Part of a small language model's weights.
Size: 13 layers, width 160, 2 heads of 64, MLP 640 squared ReLU, vocabulary 2048, 4.38M parameters.
Training: 306M tokens, 3991 steps.
MLP neurons of a small language model. Each row is named by its layer, matrix (up: input weights) and neuron, and shows model dimensions 0-159. Each number is 500 + 50 x the weight over its row's rms, rounded and kept within 0 to 999. Numbers have three digits each.
After each neuron's rows, "fires in" lists the words (lower case) most often at its 100 highest values on Wikipedia text that the model never trained on.

L3.up193:525394451545465562517498518531463512503554532413489514515481487534518541484505542558458544429525508586496515505400512454573436528459599488542417500500499487494530554491456531541543628499517699572485521502554516527578493479444442428542471590541520475414420430486521430509534510481418520490508443484427503527452568558473499475449467558528562536512546434560529563519591508522479509566485459534578463578498551554433486485506397493498462534555455561436477452542645450497518532473433455
fires in: "no", "propaganda"

L4.up549:539549453536495406483463576443543505495425578568545636503480516510509509504512508517464570457643540482495477475514421570489531414444510525491533634510605482372490567447493512492489515494515497501505468478479536527464556484549590496527589552549468535535451505531506478515512417493440477528547505613457450512498454450451492518475503542403432518410485496486496517437627536463489508473414452529471440427404605470494515526507543427531555523563397470499523595468596465472464514461507510
fires in: "had", "has", "have"

L4.up329:584440422557469444499509525469511452533552472434553568578420513491551585478483558471467493511537442461467513576417528541520448465539568533580493536522548532519551424564499549603516551490458544486465456492567537437496528435465498426621487552571597521495514454365552355425559483461479477480489468457475475572418447478507490560478418555402512489446511461478471520486540514461544506484512459604462492539447531459513629445489486489460423427572470456503457472551571493557478490493465460
fires in: "his", "its", "their"

L4.up418:526507537503435386572523524473477542418531597447505495581469555548499577466537559437501511480518538515478481506517492509581451467495551494563509507470521476404528641580592523517476506524630554495518476378484526536515559475433397498463513523537476396428500443456543570351465531524429529498571510497473522471522545458560585441516542472496579478494403424527515542474532476543507577518434456492534470509440529435493477456515451510521453395568517509499534423560429564480565555502492476
fires in: "as"

L3.up56:591446591528476431616556475434533563467492462527528585539502578595502522582507534577498493420562434463496470510487449558450473473491510538503463541490513455483618583545435622523476525582497524524497439452482477464515552504412536513474515385500478500415501518522474500489469452486438524511539558537613456465599542484419488470500502454419566502492513503466497463528556465580465546493466521505472572556594653495515485553473547422526520460588428449481567423526475477476553513565534478
fires in: "to", "towards", "top", "took"

L6.up526:448455453515496451552494523453499483499445518487472569533473485524464534536526489549473460484481427417398375488487547498423565412526455513516541466504505503491530473502410516580512543530512546540497599431497568567483546498489524499559424501626589505540497486587556548457518431488455598523533533548553520495567535486341438536465478490443500522492334542634547472484481419531468509516555434544556493523536480553476469517391548425500567501501499436485503498462518511552515385564511464
fires in: "of", "by", "without", "from"

L6.up213:495485490479497624581499489477510527498482488485515506455432466553492486504476553537506476421570525397559514452444515514501486474558624397441552473558504484428519517607471543479498499531506512602574446475469444471475613513572519585511459510396411565457459476558501513470570524509435533430519471469434525462505412524466499548491487554426497493535464457460479532583471483513444557537503483569497593461487546491460501560449487442548495510601516608483537483587451479311551559514560522
fires in: "he", "team", "they", "she"

L3.up341:562530462505522428530486487507535516475442547443490592536490506559488558596475512500448518474497513456519542470506420485565522423490515468472541543491592506447546464393505472453490496440518562518473577530504501512467474494517566448568514417648560485536471489516589497449461447475398474491491453606565489517516477509397447431501520489403439529524561490501438518519585496540486524491420536529535543522468542566444678489481527495531562590508406507439583514508615456600560493466531416
fires in: "had", "detective", "finished", "contest"

L3.up220:622447498480482486434533508487516559534593526479498566499512575564530482488450562492547526523604472507429510502444467587529564525564501544506448478595553429507482538613571512435485598568591541507574461334509471564524476492541507505505550483428467550496315464481483475511564526506512406449471530598485550489487509459461496421434548453458526534506442500524556474495469475467530497506466458509583562481487580575542499414438422481523492518562519569489511524541545466427437511521496505
fires in: "a"

L6.up236:509473425591541544483481447517497498485467559564543537477541503450522496474517531444407515512449493440481471468434451510544588401605470468572581471505467443488522588535462556492550491551578611497514562405514492470544529441584635461531486543518467474589529494453517602410530473497488369440467587546523463477495582455526470549513599535555483566430448492599530466453561437513446497520431449448581486451525541517416491451518447439440428514471500484441518527541483534518511457463506451
fires in: "in", "of", "international"

L8.up590:469487492550536526522509501576564507404497544454495477499466464535438467558457550608398650456549556508558491510536417561448513501500492533506508465515582503405514567482538509473462528511541515553429431320405433517437538460554614502426460613502412442452431461495460433466471477508576426434440473490504468448539507432508477501438479519524464451468524516501498473494521478542572502471475435478521478494530496481491536552424448461569597501497514491505472370561467513479588455476536535
fires in: "and", "but", "or", "of"

L6.up270:573477465505445397447514514585497600515433520469484549535503564547475537556395490492349535512453455480514406544542462505587477472535545442474508479433459498497509451501502527553561486439510563526494533424433481533505565477486599545484481505549567552537431460462505482535462472524470435585600544525483599495487461497476494585560427504402458535500541440424435468488493552535540462460512428457494499459564526509476485549473478454633572602524516489499504591492608458451590424511463448
fires in: "of"

L5.up605:603554533549417395583496500552518514438572610462492522439387496490516506446501536487434524439597547512451469472490541499560499477492485486513471510554510531436492481591465448408478589514453471605475462476455466479467533434494395448522441529551414515478505507560555436671594519480516470519518485502477523483522574503383503493525490554559449494469506561489571577533481548512498571465539480461553533406511562489466496529478444457462435533444382495553529486454505585556520458530476434
fires in: "and", "also", "be", "not"

L5.up60:490450410509350458491500464569632660506516471519539445529505611462445563432509602668390531577524475565482499458490558522485510498485630523569520599487504530506518472532474582482563519454518541513524422403488475552543530479479520495444511594571540518470461496450552467528479528484477485490517521480527561542495495489442395525364521543516482456512562476518516504515432433452536477470570494491490534533463436483531508545557502470558521554508551480437521458481474541531485530485521478
fires in: "of"

L4.up120:602541501582516418531515482456555525534471478498508583630517545504442535427481462464417530567464453453524462476535437529494554490539513452535507528503494482470474536624549496449510529506589555505562542491480449530550573466552522465595477449514506495636576492503482494426585536451444535515595492519452502546511407492509529594452480573496505536398484480451467403494482484551542581521544536532567589480545434634546552550535517509418549507518500502404540504546539561488549426413533479
fires in: "at"

L8.up561:591547525592531403561447584570513507469509473482523470459486474505523505448491583508485579537543555511469514512488485496505508476444592488523555430624569500512478585502524485522504421497517507486523483486461479475589526479451511543454492520547555395484500498381381506517583532448504448457559534463571542580443538495491470476441545510365460453386482589508521522496487544521485574502562551543517465568456575442514542469503493433461415497416391416464579469560482590468540475454423486
fires in: "is", "was"

L3.up502:663523491492435448512554508442507530413467465465505586452478537458495490597465499605434503435538469455353570471446437435524494412557531496532431454558559544466550462462503463531496523488526530590469419469541411481559443478521418496557414565571461484555487419547561478508534548468460479489559460435557470512496583506507507515452419532457565498471480551497504524575427476522478482511538517493460510558547488569536537528478516486522451440505529495539495483569426493460353406429560549
fires in: "world", "international", "uefa", "teacher", "war"

L8.up343:644525540470431331547540498573482592517492490455490485497480559456438578515529511439492491538478452470552462444550530477519444539502581525552467589454461523454510553634524593502555491467519585498459502505397528500499544396441516527408525542487457475447504483490517397505549570476427534409548546502504559525524520503522487533447522533459452544468450483466492453438574434551555556523539423425594461505493470510491579489488544462494545466493418481519495519488570532566596528387528466
fires in: "as"

L8.up134:576542457489502472490393483459570498464622529529490520518543456444429517429556596509514444477472532518560560501507498517529497505501585367578440512511561499555537506494451568538441551516514493474542452468439457365538473424426492438524458524461580583508437470488444512520430513450417433379573553509542436510538512462438434445442531523519567522526435499461505515451461495503511461553439456584526479436575564538546529501443462502420556617464465473469537449477500546493409532458416529
fires in: "was", "career", "and", "reception", "see", "release"

L7.up206:579509562472491528510388593596528463498462513517503460418440532547499500507479638511519505600534561527470586535487502521498499478438519490462492545497495467425574468469444558467464397511513498519550589463444522555461497432400410516566618433507511457579552533490472542506492515496477542496494511575476485482501457556454503557539539523493506537529532528605592485584517495505559570498477580524574535461581476525534565457432491484559490470532404592393556360530523460534421492494453529
fires in: "her", "goals", "him", "them", "together", "on"

L5.up363:538438505479489460530517560478557558459489560493564450478434491523481552487489480453501540561503591624548547424511410594531474465463461506509588520572559515460511500507498463496469594447517546496490468530550553591527504459514544551488509512519536465492543519455529470461477509438457458580551510526386471588505475512334526464493544524492399643500431587472556570502468517497516561408375519521512433539499503522424540541512537483453601546509489501470509540396578535569517531475552404
fires in: "not", "only", "have", "get", "also"

L3.up552:520513516407450596517505546591514578458516543398498463479464500427554525527508572471396544435582429562416489567519465497537536486559498419536510496664545407553530484557445517470508469557458512532502524382467428450511587413551493506483525556443543524467439469487458545640503511453474407395501495569436481498465483478504445514494541466457479538515406514415531479478500474462536540466434467502537438532468529442513486540540443470586555459441451524570484509575483530500560533508467549
fires in: "an", "a", "another", "analysis"

L3.up374:510482457561465432555459496533530544391528530377510555545432481427543616437461533529515537512545478552529471559486509489563465464467538483496430489486571515529514588471549506522495518510467576525542475454566544435509409485507520393549582410507508482517475430401480470494466494483521423492464470511565494521487441540465436448555417507480528492418568367586486566526658513521563537423466444570503531497456623516465565525492528521541499570569449524490503548488552462566571525474431513
fires in: "no", "their", "his", "avenue", "reception", "azerbaijani"

L4.up226:487441425424490544575532477505591475495519510500467506529539498504480494485522504640469508453502466518446410414392483464514447461555587520503598496484543494461621547574466511490448500517480477633480388472410474444497554483583509433497429523464457533487407498550456458564500419485561542495440448477481513480524383525595453604417517469507540542534488454512487520499568452541521388472497536528515548463508496461436435527512546398570550427503507538533498503593525534492433551558524468
fires in: "he", "she"

L3.up376:521552454487473468568496496425505606393538530399480507444485502454426530464453555503485516484496598444542553494553474496437505425450533481441378464519656484473549489590497500459452464515502519611567506473524440401586496499502443472522503463574435478446503429543536451573602609475537549459480494501499502522551490420540498510517492598491508464514436538424473576477501453591568569516486515491514526563529563526481573526472553484512577502592510544505503417571560498503536412530461554
fires in: "national", "world", "international", "christian", "king"

L8.up465:521446537526451515546454516478489498540471489427519502537520518427468567512466640673559534437566485512466578554530513491452425460621501575535457479492623454531583568477469536498523591512494546491523544440465455427540522557486484508501465624436494551525443491398483516503559474490483481560525487479508504470444530512520459499544397531519523418439561395525433468596517557481595449480560519542453476432537576510522567435502466463558512459541568490521513507511540441437516504465441411
fires in: "war", "population", "season", "ii", "summer"

L6.up638:616541597509503456528521585470528474424427497552514563471517477538483498457512511466488511589523516573491508524532502455439468480464494500519511548529471524351489494505425515544490573464518506460475518422488458589596481441543533521517641562622493430532568468527481455523534491479406491476648504535553500515427449454510496512393513504511394553497466522454477505578461593611527602471559491510524476503618502562499524477454523459479527438466472593572473503530505551552496511460440444
fires in: "held", "won", "received", "win", "entered", "earned"

L3.up486:589460462553469541517413511504567534500491516490471610559498519488398534519443594553430528519545471536472455558492471533494528513452468421569429517560545426458479654416459505502462522449549488541466514403483425485479525463458566433578474466505527517500533491509452621515473494422431456430509466548430524479473514503517446491450504486507425515478448457566441416518484461550478471437534467544524508460469609534497536332495506410493537445383418497462514499537569549536502556574524499
fires in: "and", "to", "josé", "the", "november", "incumbent"

L7.up514:502483418474486477578522539498474526463593509444510480511498513516451545494501520505472643549619495548515557621381474425487544478626519529531577479491477508446520498510461593478537604479528508695456573482527470533505588402512552531430435475491551430573526486587507507532549532513538496434543515485454416558505496501536498475427473545474473566434441394427529474529500475549507547433519447556451534539485547489568463471538448446500454494487527457536493513503514515449556477500405473
fires in: "an", "another", "analysis"

L6.up443:511507516541519477469494518503516485467473521464416520479468537412459464434454503487466458413488506466510505539512515578445517476459543456412495681520534396466521566588400634414444511402550511486457453495467441518646458507496509389470569488560492548488487494522494499499474502476460448553467448432521506514482428503557558529453487582454505517502532384417509483482451511560576520472404501526594499586591461502537610459436474477450491499538489529477507529564492430563459456480556514
fires in: "at", "along", "joined", "attended"

L3.up407:542473481535468457575480513474520481526578535570538511460495516442450509481490495598527472419522495542556575506423575474497501485490569502499611621540463456514537531534497445576536486526468524567490536444526510491538508393544381442536512577472475538550519505415434453489469495428460463509600489517508484528479495487524504575543414590550483542547433508604482400557549459516494464529503445598581502463488538429568623575509584463451415484463444529537526533542471434520555360471516456
fires in: "in"

L5.up138:543559550521476530564527462471521605376522570454553576496481486579495519434490586457545512495440472513510478490496478511609496471494572464460433499522529514453528456568506503544561491518423490504500444492591478503490514415536472498513442506463444445441495492484590517441569544436518544543542462519539447545467557509481388535482550444506486570470552527479444611480592413530509526439431377522601551483493518579485549490388417457577618479461408442474542533401509515474517566510519518
fires in: "first", "director", "directed", "only"

L4.up19:432543484530420501571559550430560523418497540514500543488477533458434515492504507508502608493568562523500569516411533563537594420506469487454442513515579543436530544529425439508539495444548561498563591517505490471566489497409533433489573516537442407457422448498486470458462491467423556526561472588566561543505541609537518519505557487472455545528487598414471557508491465464534476552488415437522526523434483546458480552473394444500542468572386613516505542484551566476462461601490509
fires in: "museum", "vocals", "also", "netherlands", "world"

L8.up258:619534519504463489716491448581568486503525513528494494459502513524537559453482572559459447462545436550498506452570551446557435532547510469537465513517525504463511515471510473490517655629457490621558503479502455432514519446462493425519485521500547487553430456460514501477525471495460476559553553519512470561488463492543523544449436487534496530432524532553573523584473548535583560499660510555512524534545505501473578398515554492496528548474502533475489539513511495422486510564513354
fires in: "was", "is", "it", "originally", "been"

L6.up572:543537567574468491516483511518490501537430458512563528513507486398455570513463542574477514547464577459506449533500486471420621432551496542470548509490462448421488469471421528626482459383532500504455551383416507579473526531532498484544467544541501471544463453474492579514469464467461498529415592543478552466454488450568515416495444642528436535491441482575483451459535514550553442507530461618473546439449499545569488549454505396514467575470488561517533549593467479474472523508588414
fires in: "the", "from", "wide", "of", "in", "way"

L6.up337:501522450627485491467474470456575587432556530462520548554556517547435490450467594497498492436574537418466471589548491483510493450507522456486521532517530553554511585518438482511538479496433483576509416381392512461516510463534483468483550515580478526540511457586456508464481557482499576451397536502534555455594512511418549474548510498515468551483604520485497440509604452522564443446367470507568565480485459478523510428446442501535396477462529498447520526552603549504409507495608534
fires in: "of", "other", "gebhard", "golf", "uefa"

L3.up116:545481425492471396600535499496499519411474533525522578425509493455527522587478516482529531494498484456553514498603509467539512482539592445456394517480540446466472518596487468494558532407579496547596543495487520484548505520395524532572511490530530539471335530479552513569564470469471508412485506545475569461543511513522507481488460526411441609523446537557526558509485567476442403530427516555508504377560529540546541414398438466484502447527437509527531524545509569385466540534524513
fires in: "life", "research", "arts", "education", "training", "science"

L4.up110:492476467561494445455452484488587555435444518435471509504514527458481592563472521482461502536437531498522492541558448565462575502461514513508456590528552469477607469492419558589555455463461536513497564503526456530528515465415459480533413566566564500414483496507472441554430479410493527479525567471557444459507372473533550546512422447427593588511559431407417515565480436593552537515515543622570453578552458461548586504496446483499520463453516542541491546568538514509535412463494442
fires in: "at", "apps", "attended"

L8.up299:539490373559516462609480468534605463468436538465553501498539467450459542457479438498486491498463527494581505440487391521511539510440514452584523439552503483521614544511460597496531517576489498492453617397568514440556507375518514532552447587580459465570529464518485541444461545468434526491478496543478444451458510565487479502434480434465461547454507578465362513436500446538566510539560431513547497559465539520498510448505509496469454568534483479533513424580513518381527468429422459
fires in: "was", "as", "by"

L8.up18:545573542519490458509490521589537520456475466465394507489536519473461521513522601521406603601594549557471620566547481511502487585542649468529500521541451455456582547509560580527492574562461529528541562480430434490518563517449448481470589521414446573525527496517493546510469540511441466464582613550480472482536450555467519539444532498473385545535479540557489511487536487467497476563520548568522522444492484427528515478445470420475464450617466506550553417487555488490399492490508530
fires in: "her", "it", "them", "you", "album", "him"

L5.up133:477586482537484451608484502549589521415399669404524602531442523547492501519439530520492553506548473546538440471506498484531557493478452452508526520504518473393482540564470567421511509556487481486444444476484457484584618379472484526497498535524516522517532496669470521502559532489517544517496580542390521460485463520491441449444523450411438535562525481435487488519533468470383464489555530540528458504536509495477557435483402454463469576537428511451484508555531443425501537495470527
fires in: "was", "is", "also"

L3.up573:547420477555515475544445519483509536526487514515466497495416549503395475489451549492549584553620516589479584506528501582435515464568548556441475522523491408460578593429367527416435584461493502505526460473449416484507505497555528555489542588502480542606486516527463507529450443478462495488466497581538519547469505592533511498476463469562496454527505538504498414486509449494497408446393437584532527423540507505532484461519407442549406516571456452466568552503552453439439548541438578
fires in: "round", "record", "recorded", "recording", "rounds", "albums"

L8.up72:527490482481495533502537626573503568593541549522508505560444484508569525467490500468348453466546540517514493507456541495459467481574497485514600456575485487426519483490360571506563525585534503563538481397440502460512595471541506471545436484554454504405511522484527531464484542456479490490508504584588509512550448567506584531570552569424456512557398547471525537494485515508510557397466573512524459507490577539479645472493614471552520510496479492444509414496518597469558509491557447
fires in: "he", "help", "it", "helped"

L3.up245:569558549542501498535530532547505526531471549508506513566484552478448514462480543489537586509521503528551466513500459478516508503382577522599450501550554463450461534562580538532475563528487505493444453475492461477451435453547525513476545497478504442568395492447514487442580547452391495524639557622538467503466558449487477477437472424478484461449494554425551421547473473627532465494515597426509497500569538522449686450502542473494527560551438464476498539590535416556529503504479409
fires in: "was"

L6.up335:497505577536463548545485546549449468444443538503539495421432485522483552535528578453427499510574520514489506483488568498500583479588598397549513489572511454491572445550498528559474489462535585586456604430437450477554492458511434557489439506464469442582534464511527635526555437468481530541503577512440524491530429493471497601454591605458486464527402457505617522446484418586427499536524499555518550503523561469556567525519500461460451496530377500538491528516476454567502447448548470
fires in: "an", "another"

L8.up361:515406505497476458588561558486526562443454519445558556510498510558431500507538569456485506441513480473417560598532384505519547501598551492534470537471598531529524466502492491511504623547490561528576546450541552560530464453524524461459370427528510480490406504536551526545539501489520501515465456521438389497549591511513536500523445496471446437497517494549408527541473594524553507443460510388515597507529532452462465593504450448503585493597449576502519453434509419452552414446538465
fires in: "and", "real", "but", "charles", "declared", "coalition"

L7.up40:472530487524487474481570558529529535509461586356462496518498551477475597440439641521425535397549438546482573564464601454527520492592494481490550547487513527452469607491443461520525531557533566482489517440548464423541643496406490446473551542500434439448522488562443455456505532508453506485517548574490528432480578538481481457494532411509550491483434477466459449458481479496478577490470399504536481432489598526548481458515413478573518473541431463501510458440512505437522503585396532
fires in: "no", "suzuki", "orchestra", "or"

L8.up375:519471439530504453462484498474624474475486634432456559498486545423556481428518494538396525481541415472536432496508423444566527483555515513501445518521628485382490549465459459493529536615487520526559524478546512561522540397530489488500544506483499514569563493409551400458510421508500411450569548589353460576438487505479416455462501459530410456449498496503525510517466519537576434516460487536570533505503552539458517585548514496548518515474460471472503493508413579430580459493504500
fires in: "has", "had", "have", "was", "is"

L4.up224:681524521443518555563552489491476530468542549439503515623490515481523564535503496482432581517555434529461516548486479489565566460594584471626543487567456543539516536565461583494474509435507579699485530382457474543453533520522485471459460489589532452520465493525553490485509547425534524523561557469446446490517500502502456650486574525457454505511563457527484444484493471584439554519470474495430532519474501441555502541485480490533522478480496453485487493554441529439569420468472511
fires in: "an", "another", "analysis"

L5.up280:488462491441516465521480503516528494425451479524495564476367480442577540488492532540428492545375453533473555576518475526568516474545475415625515526517516482458568485572456516529510477475508607501550590503522438507622549499492417511560494442567536448503503441468549520545495454430473492493521478571482444510471489479453531405460520455511519491515435512451537519412530567501430530501611466424487489496481522444586535444523415515581508540534462598425475501511613433573420565528380448
fires in: "his", "its", "the", "their", "her", "no"

L8.up390:575519489670478442492545502437465511505462490498542523519537585470488475460481494657383537461477444525582496575477505550515474480482561523584432539506516482440456475546551437394518475443569635491578512500491538570478475544441435530496540509455452482469548431472544476459511503495492490503463497539531450505427545477483498563394449515559499555415443426479495509531501451608485425429547532483580540368549472554506526460477497448558490416479468499421511517547494512494552581442513444
fires in: "in", "of", "near", "brother", "broadway", "at"

L5.up292:531556532575509469548476519503493544465434516486528562547492504517508513568515606538409493547471535527470480495502475388447544464503487521497477511468499505373578574534385539476511456476469510547580608438507445464558639455511485513520474486497567487442442442543545455540569521497511520471544624591527542444527433509524506462585421636464560441485543512529453532501658544532449440514485473463514485489531449504473531425490503530409409484470493543496519374500489433453557485450512472
fires in: "that", "because", "said", "told"

L5.up437:555436449582423490520420519525496471506429496462528477513499509485502491535390687567529457558430518513451563508492456498482457386468429548505539473474501493464519581447512521555465552490445509546425479497490467547495478495483535571516552532511416533549557510441507517540552578452550497533607513617450514520553518464467502431431574589420532459490515451474443509509585619469528480456446513522543535424435528607591551430437529483532545509564474531424574461516491497467414539499456537
fires in: "total", "votes", "time", "length", "record", "list"

L3.up122:501522425481505437522470470414549627470531514469458444489485483417475544491384588411549493514559527462555531496470440467483567427445595470452388488501559381512481480617517494507517505476502526613541531504512397484508539499491447539515600468491428492453459493568531483526555538500465416514588523518480563526438567508483483445388461541486450485473415464416505455529538500486560505495380463500461495545517489481515526473426482470403577476558479496481569426600522550515502531560560551
fires in: "film", "television", "international", "arts", "music", "research"

L4.up558:517500455491478448587508522442526537502510551518541592452448515478527504469511544568444454509413508584478446456448490528544469475402526539556538444521532411438569442613469531417475477396576547501484445523520456528504511472446449454467518495566470526442320505570554478480495450492438476495499451535470481514546414501376505479477516475452398552541501556439568512441498560548528552522443509476453440570488583442472562564521493459418570550571408466466501490485567417510566519492577462
fires in: "have", "they", "who", "has", "also", "he"

L6.up163:519481394491496486526528508447508504526450475505464627544471633487430489474518559522503540469471430516470473501507403532474440469442465475504495498530553454349518559442515502510454526491616445501606522441555502552577497508629581448482405484542459512487548508473530496383502490494450575500448463596427532494597481520522515511465530501386527544521449437421473457553507422540455517502480592507550464555544446570476486485481471486488554540482533444473481532529565507411482426442592425
fires in: "by", "at", "sir"

L4.up318:505551452443481501527473461397556638489497502467459461525476485523526585390491567565447541508443489489489556455485524542500589506481564490481569504472518517398596485512473511547506532422469540518510523388473469562537583498438544511495466477448506497518465434457519459407485483520493542467476460544595542479511498430505470535588422554507522593568494417511571577620528398532525614540463467574468400395429518527506528504432511477438501455492518475485520552585476450497506501546399429
fires in: "the", "it", "of", "his", "joseph"

L3.up559:512532395568465521489479453542538470511452488494503552518461526448554565471502577541441518461597432528436524501566396455575456445584583433589586495565532544483461515531520597482450607539482556537477497428549484501510571434565463433496440444466544514459453481463618448489489527441436410460571534484535476480437464483532540537365478500448497499510527448484498512621469495498476602510460462596570484500482467511544545480503501462483456461439572468563463530563524513400470503447572436
fires in: "his", "her"

L5.up264:544483548587449419547538607509514461445517531558494527463422542513503446503446472549409460579577522545538523520430492509537533400553493531490510559486510445480473614535406448547490616457519478500521503480436467476582467472459490523497538487579465523500495504473557465535471406489453481514488531502463561454486529487492493446410522437522402469455500529448595411488492567506426482390538480549587513453569551545499433499480483393379516569547482621544479459547539432496385499458545479
fires in: "also", "well", "served", "wrote", "previously", "commonly"

L3.up574:505457550512434544474503470410613535462554490554450561532480533471578520431498508522488525519576504480469510510424417572427508529470511546461496506572486495434546532638493417589553621542588622553521511415545464571493549412495524492476560560534438467485385461433529493494503489480455499533477497514529440539470507511475453500454498533500485477564473451480468514533537501470584521528515481622601534515464515578502489552416502451452557531576447493372537563502556499530567404535448554
fires in: "the", "aged", "lorena"

L5.up203:528474499469450496487511497530505562440534463488503584537416507470544525561473520519483515479503469480494521467355572405576503463472533431604537525513612521489558493558474566587519545402573476496557568543566475537576602459518601438503528459541465453551416469465526400471486463505489432463533456474480534573477397461451363421459493516432537430435494571471504528489481542464470533464477511526438487519473555498522483481530426446538441580537398470472519481443511545467465484518386409
fires in: "the", "its", "their", "receptor", "access"

L7.up633:510518493501497503586510483421475490464560500508479497512492593523485563565492494486375555487564454416422433522445467562579503445503478514477471437541450458471501599595473539506459550493563556561547478443499504436521677514546500412527525469555467523465438517507584486491507469506546441525412491558485470465562502453515517567540553460606476474461403461595559508446558426604507465529538463493513559545544555463535435516467530474507494480504451451463538389574514661539499476544479477
fires in: "to", "top", "told"

L5.up42:455542493509479506532439524490543525502504512518440532471400530536459498527473499472393485562466580489612493498521535540467591498439535468541436459568521532461535505646496601533562491507475465539522461466459429549554520450490509483565458509582511448465407468371600509373515531480400495433482499493509509580512470539570537531508524522474506534454351450571454438450577532511541481509578439504529417466485561525498474554392415501483492480508486468550513436547560536426516485474477386
fires in: "states", "uk", "us", "son", "wife"

L5.up209:566492499560510512489474482450546462415442568503511553498442548470534513599512530462465480520527482514389498565491435515499548437597443552523497489471488499484599582537521511491504455486511567521562542500502454473562611463574447506617619504598515468551505456564526412551473426496469549397437505523508537521555440515489548483553390572560420457514479551420585459472587574534498550515527534539608535445506432511502582375542536485532480494519504509516508561512515454541553503447413451
fires in: "that", "earned", "had"

L7.up493:580429491525426462552591534431569498528555585457443473547479527514488473439465512556462467517564553551496530440491566545567452517561469396484534487532514485481555594503406502493497519611516510585576493398522533411472547409423508485500515582591450525487422510501573493547477526483547421395568463558545496487511516485514563491461477501501467580475548480425550541453480430516441508474503563477530466474469559513546532562479494503605526518584404460490536446515412512470418615485545414
fires in: "and", "he", "who"

L4.up268:527492494472495560538392521505524460411518500542468558472475534512432522539496579552439485424459505515516480559572478513562491452572573461498450553541550505567497508566391545547493486501542465505481467466628559538601525503530524496492455504541512406575399493580497518535579513477431462465456570512479531512446514523550440573556460487579526510518350463630484493542470457538455399497373433545568467534536576491474509459413439481489470470498451470455504456510429558548559511536452406
fires in: "university", "college", "county", "many", "science", "education"

L5.up453:435510461495480438517522553598496516439471502467495566544358550463558564470476551404447506501517590533448411438493461508495543481420463496543467496475524527397484568606509552542529529490520455529533498530473518561552528458496569543547521417653425444472520525457504492427522453464466494452503516549473475485502485466491507540384567611485478533449492459514462544490469513534507561489539451488464570530439571513482526542464418454528486460538409590389513561540596558569542445496371497
fires in: "his", "being", "had", "be", "have"

L4.up216:551475536576431483492470644472544505464468492547468458485454488503522599417455617584520453509616549550485543500408541532488558504509532473526454554507480518582516566447427511525420610482525616600502466498512446547528561502471498493506471536526534552554518465494386535506573482484415518432595510513455549451441505465459478446487429531523552517542467473518473519588517595526608454478424430594518477555488539593508489450494531505428482504554484591550481459429489450536485502544446497
fires in: "no", "one", "aged", "lone", "done"